From a checkpoint of a small transformer trained on Wikipedia.
Size: width 512, 4 heads of 128.
Training: 487M tokens, 3477 steps.
MLP neurons of a small language model. Each row is named by its layer, matrix (down: output weights) and neuron, and shows model dimensions 0-95. Each number is 200 + 30 x the weight over its row's rms, rounded and kept within 0 to 999.
A block is one neuron, or neurons of one layer that tend to fire together. After each block is what it responds to, as a language model described it from the Wikipedia text at the highest values.

L3.down79,164,206,174,242,178,154,146,200,173,160,141,252,207,215,198,186,216,176,230,205,164,262,252,179,206,199,226,198,177,198,213,191,220,173,202,215,234,212,179,189,165,174,209,187,198,222,171,216,191,185,223,169,242,230,183,225,217,149,220,213,223,174,254,212,204,223,210,210,194,229,218,230,239,200,201,209,166,206,180,197,165,171,154,157,185,213,219,191,198,220,190,193,190,236,260,167
L3.down203,222,191,206,187,151,182,176,204,197,235,210,205,163,244,222,196,177,207,204,209,249,170,193,144,206,244,225,187,225,208,278,204,161,205,192,207,217,191,206,233,162,215,244,230,196,205,224,202,192,200,158,198,229,176,184,158,136,205,234,178,233,212,226,238,201,233,199,210,154,198,221,226,248,182,160,258,237,181,154,185,212,178,199,218,205,193,213,174,153,217,232,189,226,252,157,163
L3.down408,202,236,228,188,195,220,202,210,205,214,182,168,167,187,170,182,160,205,200,209,197,209,231,212,209,230,200,188,207,201,204,189,179,183,200,231,221,203,198,247,187,169,167,184,267,166,177,243,233,206,188,140,170,150,177,247,253,211,216,256,172,178,270,221,210,168,156,185,212,223,193,179,177,168,214,206,187,175,157,228,234,147,120,168,221,295,170,195,185,172,198,174,152,196,153,186
L3.down778,218,263,219,195,188,205,217,248,228,165,203,155,170,174,185,212,171,200,173,205,260,213,180,186,207,195,191,210,216,181,190,234,208,198,175,226,209,252,183,206,210,174,182,164,186,245,202,160,198,205,233,202,177,219,187,227,158,219,168,184,280,182,237,182,190,195,264,153,176,180,194,177,180,171,222,238,201,214,229,223,158,198,161,205,182,258,181,197,207,201,177,165,213,173,126,200
L3.down1156,188,207,222,227,216,132,207,215,213,202,205,196,201,209,207,195,195,146,238,225,242,168,202,97,171,243,254,215,213,230,215,150,218,169,184,174,247,178,172,224,235,246,167,179,212,148,167,181,184,182,232,192,204,263,243,169,259,216,244,214,185,180,206,203,247,216,196,233,235,218,203,197,227,242,167,150,198,223,228,217,201,156,180,112,216,227,163,239,205,212,216,174,163,215,157,195
L3.down1509,245,183,229,209,200,214,235,195,190,235,187,265,251,225,203,187,159,201,212,244,216,217,186,189,213,156,223,178,180,218,213,208,173,208,182,185,163,213,167,214,172,190,189,231,227,183,179,156,194,187,208,215,215,166,137,228,222,221,206,209,239,209,193,192,223,190,206,187,177,182,195,184,217,175,234,232,229,203,205,226,190,202,166,218,177,219,154,226,218,166,233,170,182,247,183,239
L3.down1566,231,241,194,241,215,151,172,221,198,218,211,222,227,165,150,199,266,192,215,188,208,164,174,197,215,194,169,209,191,151,224,222,227,210,177,139,210,235,203,240,173,201,179,166,174,192,201,177,202,178,197,209,289,231,223,197,234,201,155,235,163,164,147,185,207,215,216,221,172,210,163,253,238,247,248,231,193,169,220,220,215,219,201,181,137,260,204,195,118,191,228,163,173,259,221,205
L3.down1766,178,171,230,215,255,190,189,160,225,210,191,214,190,231,238,220,172,260,200,208,129,246,228,179,156,202,203,226,186,203,258,236,212,172,221,238,201,170,167,184,211,153,240,187,174,175,148,175,149,212,209,236,227,203,239,172,212,181,197,204,219,196,214,209,152,219,192,200,178,185,186,195,188,193,203,220,197,201,164,174,250,227,215,182,204,180,213,200,215,159,172,177,190,229,192,182
Description: Location-introducing prepositions

L3.down734,180,207,160,161,172,185,208,199,169,190,147,181,207,215,251,148,188,255,170,178,186,188,198,174,173,156,241,216,226,160,230,238,172,231,210,170,211,153,222,181,215,201,221,256,219,225,216,219,182,206,158,216,159,204,238,230,196,174,198,232,257,209,173,157,188,250,146,184,257,200,158,146,142,184,210,170,184,220,253,242,205,189,156,99,192,178,221,187,217,228,229,218,225,193,252,145
L3.down843,205,180,239,192,226,197,204,165,178,234,217,209,169,214,222,236,236,227,171,209,166,151,196,196,193,181,232,206,214,171,155,222,199,232,184,175,207,231,180,220,231,173,157,249,206,198,222,224,234,221,206,216,158,183,217,215,174,201,157,191,220,152,251,227,180,140,237,188,193,243,246,201,181,205,160,178,191,197,126,163,229,164,176,201,232,140,266,136,183,227,188,223,212,205,176,248
L3.down982,196,198,225,173,189,211,196,234,144,175,210,177,185,201,241,205,209,189,186,189,212,180,201,208,179,187,249,241,210,192,176,200,232,181,198,182,210,183,204,187,228,214,197,233,165,195,215,239,166,209,225,221,234,241,219,168,202,253,200,191,231,207,177,120,163,217,191,181,209,263,189,251,259,224,194,160,198,210,191,179,207,193,218,170,197,174,216,189,183,236,187,131,168,257,155,179
L3.down996,167,218,169,238,214,206,168,228,191,179,223,199,217,185,193,232,197,198,251,220,180,214,174,214,168,219,200,146,165,173,231,259,203,218,190,207,161,275,159,140,249,200,210,177,169,178,199,203,237,196,222,202,169,191,192,198,148,219,197,255,228,233,235,217,199,185,182,205,172,178,204,209,171,209,175,171,196,174,167,236,214,148,193,206,211,208,201,242,228,256,175,184,163,216,174,160
L3.down1149,225,191,231,212,206,210,221,237,223,215,213,180,181,248,239,176,208,187,206,240,163,177,212,192,205,177,221,196,172,214,228,157,238,184,186,184,226,233,232,154,265,170,216,176,176,217,181,208,201,228,245,241,179,226,217,191,236,191,211,240,230,204,138,180,226,202,223,234,172,173,189,190,250,193,143,224,236,158,201,138,146,217,190,203,140,231,212,166,199,217,215,136,252,195,249,217
L3.down1679,182,183,213,157,183,180,153,212,208,147,236,198,196,162,199,179,250,206,160,188,142,177,177,207,170,154,207,169,199,163,192,181,177,238,221,215,195,200,237,156,236,231,201,214,234,186,220,184,225,214,159,195,200,210,205,204,181,223,214,190,216,223,198,185,166,132,224,172,187,232,203,174,254,195,159,194,194,155,175,202,173,173,151,204,193,202,196,224,187,204,200,158,235,188,185,201
L3.down1769,163,219,187,203,187,184,163,169,196,222,206,178,247,206,148,195,139,203,186,201,241,203,210,280,176,203,249,216,188,172,193,165,221,209,208,221,184,171,203,170,188,227,235,201,174,187,198,200,140,183,171,202,276,180,171,163,225,219,175,223,216,205,201,225,208,187,196,237,200,190,223,178,228,193,276,187,253,238,155,197,214,178,196,203,238,161,196,179,152,220,229,187,195,213,198,175
L3.down1803,211,254,169,148,215,185,229,209,184,193,225,155,180,186,206,211,236,190,243,204,174,196,161,217,173,231,192,179,98,115,196,226,218,222,227,218,145,206,182,203,285,190,205,228,247,201,204,154,202,218,225,228,183,177,149,214,233,180,151,232,224,211,157,174,164,148,203,220,209,232,246,224,186,205,211,157,221,201,158,207,188,237,195,152,205,165,196,189,200,235,251,197,137,192,185,199
Description: Name-completing word pieces

L4.down25,156,211,211,242,198,225,198,224,168,224,179,209,253,216,176,174,208,219,208,208,209,191,210,246,203,224,168,161,215,186,191,227,204,133,222,173,245,160,223,184,167,210,188,159,191,166,182,201,117,156,241,203,210,180,233,192,192,165,157,189,221,241,188,204,215,157,149,206,216,175,151,208,263,213,185,190,197,236,227,165,222,199,167,185,242,198,257,199,143,233,230,177,214,133,206,238
L4.down490,244,170,206,181,138,165,152,215,207,150,242,221,262,186,227,223,185,214,223,266,141,135,213,182,160,214,187,170,176,179,224,190,224,163,172,201,216,183,232,219,192,203,214,202,183,242,209,236,180,234,201,192,216,211,206,238,224,198,248,203,237,227,149,228,229,195,157,221,232,230,246,209,175,255,140,190,215,231,185,203,219,151,133,201,207,173,227,148,132,178,212,164,212,143,235,192
L4.down644,219,223,172,216,156,151,182,201,192,206,288,199,232,263,247,201,186,200,184,188,166,183,195,162,215,168,141,220,200,234,227,192,205,188,233,212,216,176,184,177,170,221,161,176,207,179,153,202,176,184,174,202,183,225,199,170,253,236,175,200,221,214,182,183,210,202,159,188,224,209,179,240,166,164,233,187,212,235,205,185,279,174,173,197,256,136,193,175,190,208,173,205,214,176,254,161
L4.down1259,229,213,237,195,164,196,201,205,188,152,218,152,188,250,245,236,153,213,188,212,156,217,200,196,193,220,156,186,201,185,208,172,195,201,206,210,234,246,224,236,145,190,229,194,158,212,184,206,192,230,225,221,221,237,145,218,181,181,215,243,135,165,248,169,205,204,206,154,179,189,238,168,234,200,214,205,164,194,188,206,222,208,218,243,187,182,207,203,163,248,210,221,207,209,232,190
L4.down1356,190,202,127,202,189,166,199,201,204,277,217,134,201,247,195,160,210,227,164,199,202,202,204,264,193,236,184,192,194,195,221,229,258,171,169,164,170,168,149,159,193,189,208,179,225,222,176,205,141,194,175,252,221,227,247,197,181,137,220,174,199,175,188,169,248,190,224,227,232,185,204,221,227,257,207,205,202,190,241,205,189,223,255,144,180,162,258,171,192,220,184,226,172,171,227,195
L4.down1526,263,191,251,193,242,250,162,224,174,198,216,125,189,224,187,208,233,235,183,158,225,196,160,205,232,195,207,161,211,214,233,207,192,200,196,178,192,171,217,238,218,155,208,147,202,190,197,231,227,229,182,168,166,207,216,206,265,172,195,229,160,240,222,270,223,207,171,201,218,195,223,215,173,193,200,210,235,247,200,213,215,204,154,165,143,172,215,195,187,245,207,271,195,201,244,209
L4.down1680,225,171,196,201,179,164,224,161,222,244,201,202,221,226,207,169,216,222,159,198,209,150,192,167,195,156,261,186,200,217,194,198,196,162,227,199,179,164,214,170,156,211,225,202,206,207,171,225,138,222,158,147,211,231,197,231,185,192,205,193,137,231,172,157,213,204,227,235,216,168,215,211,230,215,189,215,214,248,192,168,235,220,206,172,182,195,199,222,196,233,211,197,246,171,241,178
L4.down1948,215,191,196,185,122,232,174,182,196,217,240,222,167,234,251,249,236,221,230,245,160,209,126,202,227,198,163,193,231,279,205,191,222,146,240,271,218,219,211,210,175,196,173,168,208,191,173,145,161,185,186,211,217,197,207,217,177,209,211,180,202,173,212,183,191,175,212,235,210,213,203,259,210,183,179,174,233,227,201,190,198,206,201,178,193,167,222,187,168,174,215,144,209,207,251,206
Description: Surname final pieces

L6.down2028,257,184,184,240,252,191,201,176,167,207,212,238,214,205,206,187,238,275,198,159,167,215,183,159,186,214,148,206,216,156,246,169,238,256,184,223,177,212,241,207,177,273,246,195,274,182,212,170,163,241,213,197,186,177,221,223,213,182,210,217,177,184,230,184,232,195,177,269,210,216,242,213,175,210,286,185,218,232,185,206,174,234,180,218,230,200,236,148,218,178,210,192,233,175,218,211
Description: Locative prepositions in, at, on

L4.down665,197,135,214,183,223,220,167,227,196,199,212,190,231,192,200,217,127,169,184,208,196,229,193,212,198,234,186,239,204,236,246,189,193,193,206,232,218,108,166,248,224,211,215,213,185,194,228,214,185,230,217,179,250,135,194,160,175,264,198,209,184,202,204,196,162,160,224,185,206,208,246,243,173,213,204,186,214,166,200,230,198,216,202,228,245,170,216,218,208,263,195,185,173,203,196,228
L4.down992,191,172,231,231,180,186,215,180,265,238,179,251,205,188,174,166,166,223,247,168,204,223,257,197,217,226,189,191,205,197,140,193,164,173,163,185,226,199,225,186,183,211,185,168,169,158,174,140,134,171,159,174,248,185,226,210,223,210,155,155,172,205,217,195,226,174,225,238,202,210,200,200,219,196,264,216,184,202,196,164,222,198,205,178,241,184,212,191,184,206,189,202,156,168,223,185
L4.down1090,278,207,210,248,174,179,195,141,169,261,175,184,226,189,213,177,111,186,176,259,216,182,213,180,205,225,210,260,178,202,210,176,212,182,191,182,256,201,147,183,202,191,270,179,177,225,203,201,166,147,191,222,229,221,230,168,242,167,182,203,190,207,225,191,196,252,146,198,199,184,207,184,203,175,185,200,251,234,203,213,238,223,190,177,216,182,233,183,226,194,188,194,215,192,265,178
L4.down1267,205,254,170,169,195,189,218,226,225,166,170,208,179,186,199,152,186,170,216,167,227,226,153,249,278,186,224,239,213,198,207,173,236,150,194,227,197,234,189,219,201,200,206,196,193,172,198,223,136,197,206,173,165,233,248,204,201,209,175,261,222,215,197,235,224,169,192,213,144,201,166,108,146,203,185,146,260,233,229,156,217,269,190,193,187,183,183,163,221,226,210,167,208,214,151,204
L4.down1704,213,219,242,194,174,219,219,202,205,185,252,221,235,246,122,178,174,254,237,214,215,146,168,231,215,215,187,180,209,184,220,192,204,242,183,194,186,168,203,222,169,212,233,210,237,214,229,143,185,172,262,193,216,208,189,167,213,167,171,218,195,193,201,243,231,169,227,132,170,167,230,216,234,165,238,199,194,202,214,219,150,255,216,155,173,166,201,176,197,235,161,202,217,242,227,196
L4.down1937,180,227,183,180,218,207,264,221,182,187,103,208,200,173,222,219,223,191,202,183,140,211,169,142,151,198,181,207,228,203,204,279,253,199,184,237,178,191,221,214,237,193,154,242,263,164,188,201,247,203,164,182,235,238,185,150,158,223,208,215,222,195,179,192,227,225,192,194,250,220,206,212,167,268,203,170,218,219,162,207,207,224,251,213,194,202,202,189,186,180,160,146,163,193,190,200
L4.down2005,195,273,215,241,166,203,178,274,210,204,210,190,201,216,234,163,198,231,207,225,170,194,248,161,274,233,169,214,191,180,252,207,178,235,187,227,229,227,172,200,229,187,202,235,239,218,190,237,172,173,239,175,228,213,209,217,206,212,236,171,208,211,217,129,165,185,212,208,235,240,238,184,220,213,208,159,225,210,236,228,181,168,187,193,244,209,173,202,189,201,213,196,199,198,246,149
L4.down2039,206,205,226,204,228,144,202,211,207,202,161,227,190,206,176,183,230,204,206,202,227,183,151,177,214,194,211,195,154,200,206,233,133,193,202,206,234,222,146,163,200,205,163,201,215,199,196,163,179,146,238,169,219,230,218,272,174,242,220,193,196,166,192,180,220,235,203,176,239,197,183,219,224,254,214,191,175,198,189,219,188,183,202,169,210,240,206,221,152,221,194,170,199,218,200,242
Description: Prepositions before named entities

L6.down101,226,121,175,160,247,181,219,205,221,226,143,227,151,200,197,177,250,253,221,276,189,229,222,179,163,209,242,169,190,178,189,179,234,217,209,188,241,181,239,187,204,152,182,205,196,232,213,194,198,162,155,192,226,120,194,171,141,260,221,184,202,224,222,197,212,198,185,198,171,174,222,184,198,184,182,260,170,165,268,168,120,204,165,210,221,184,224,168,194,221,220,131,217,180,229,234
Description: Final part of names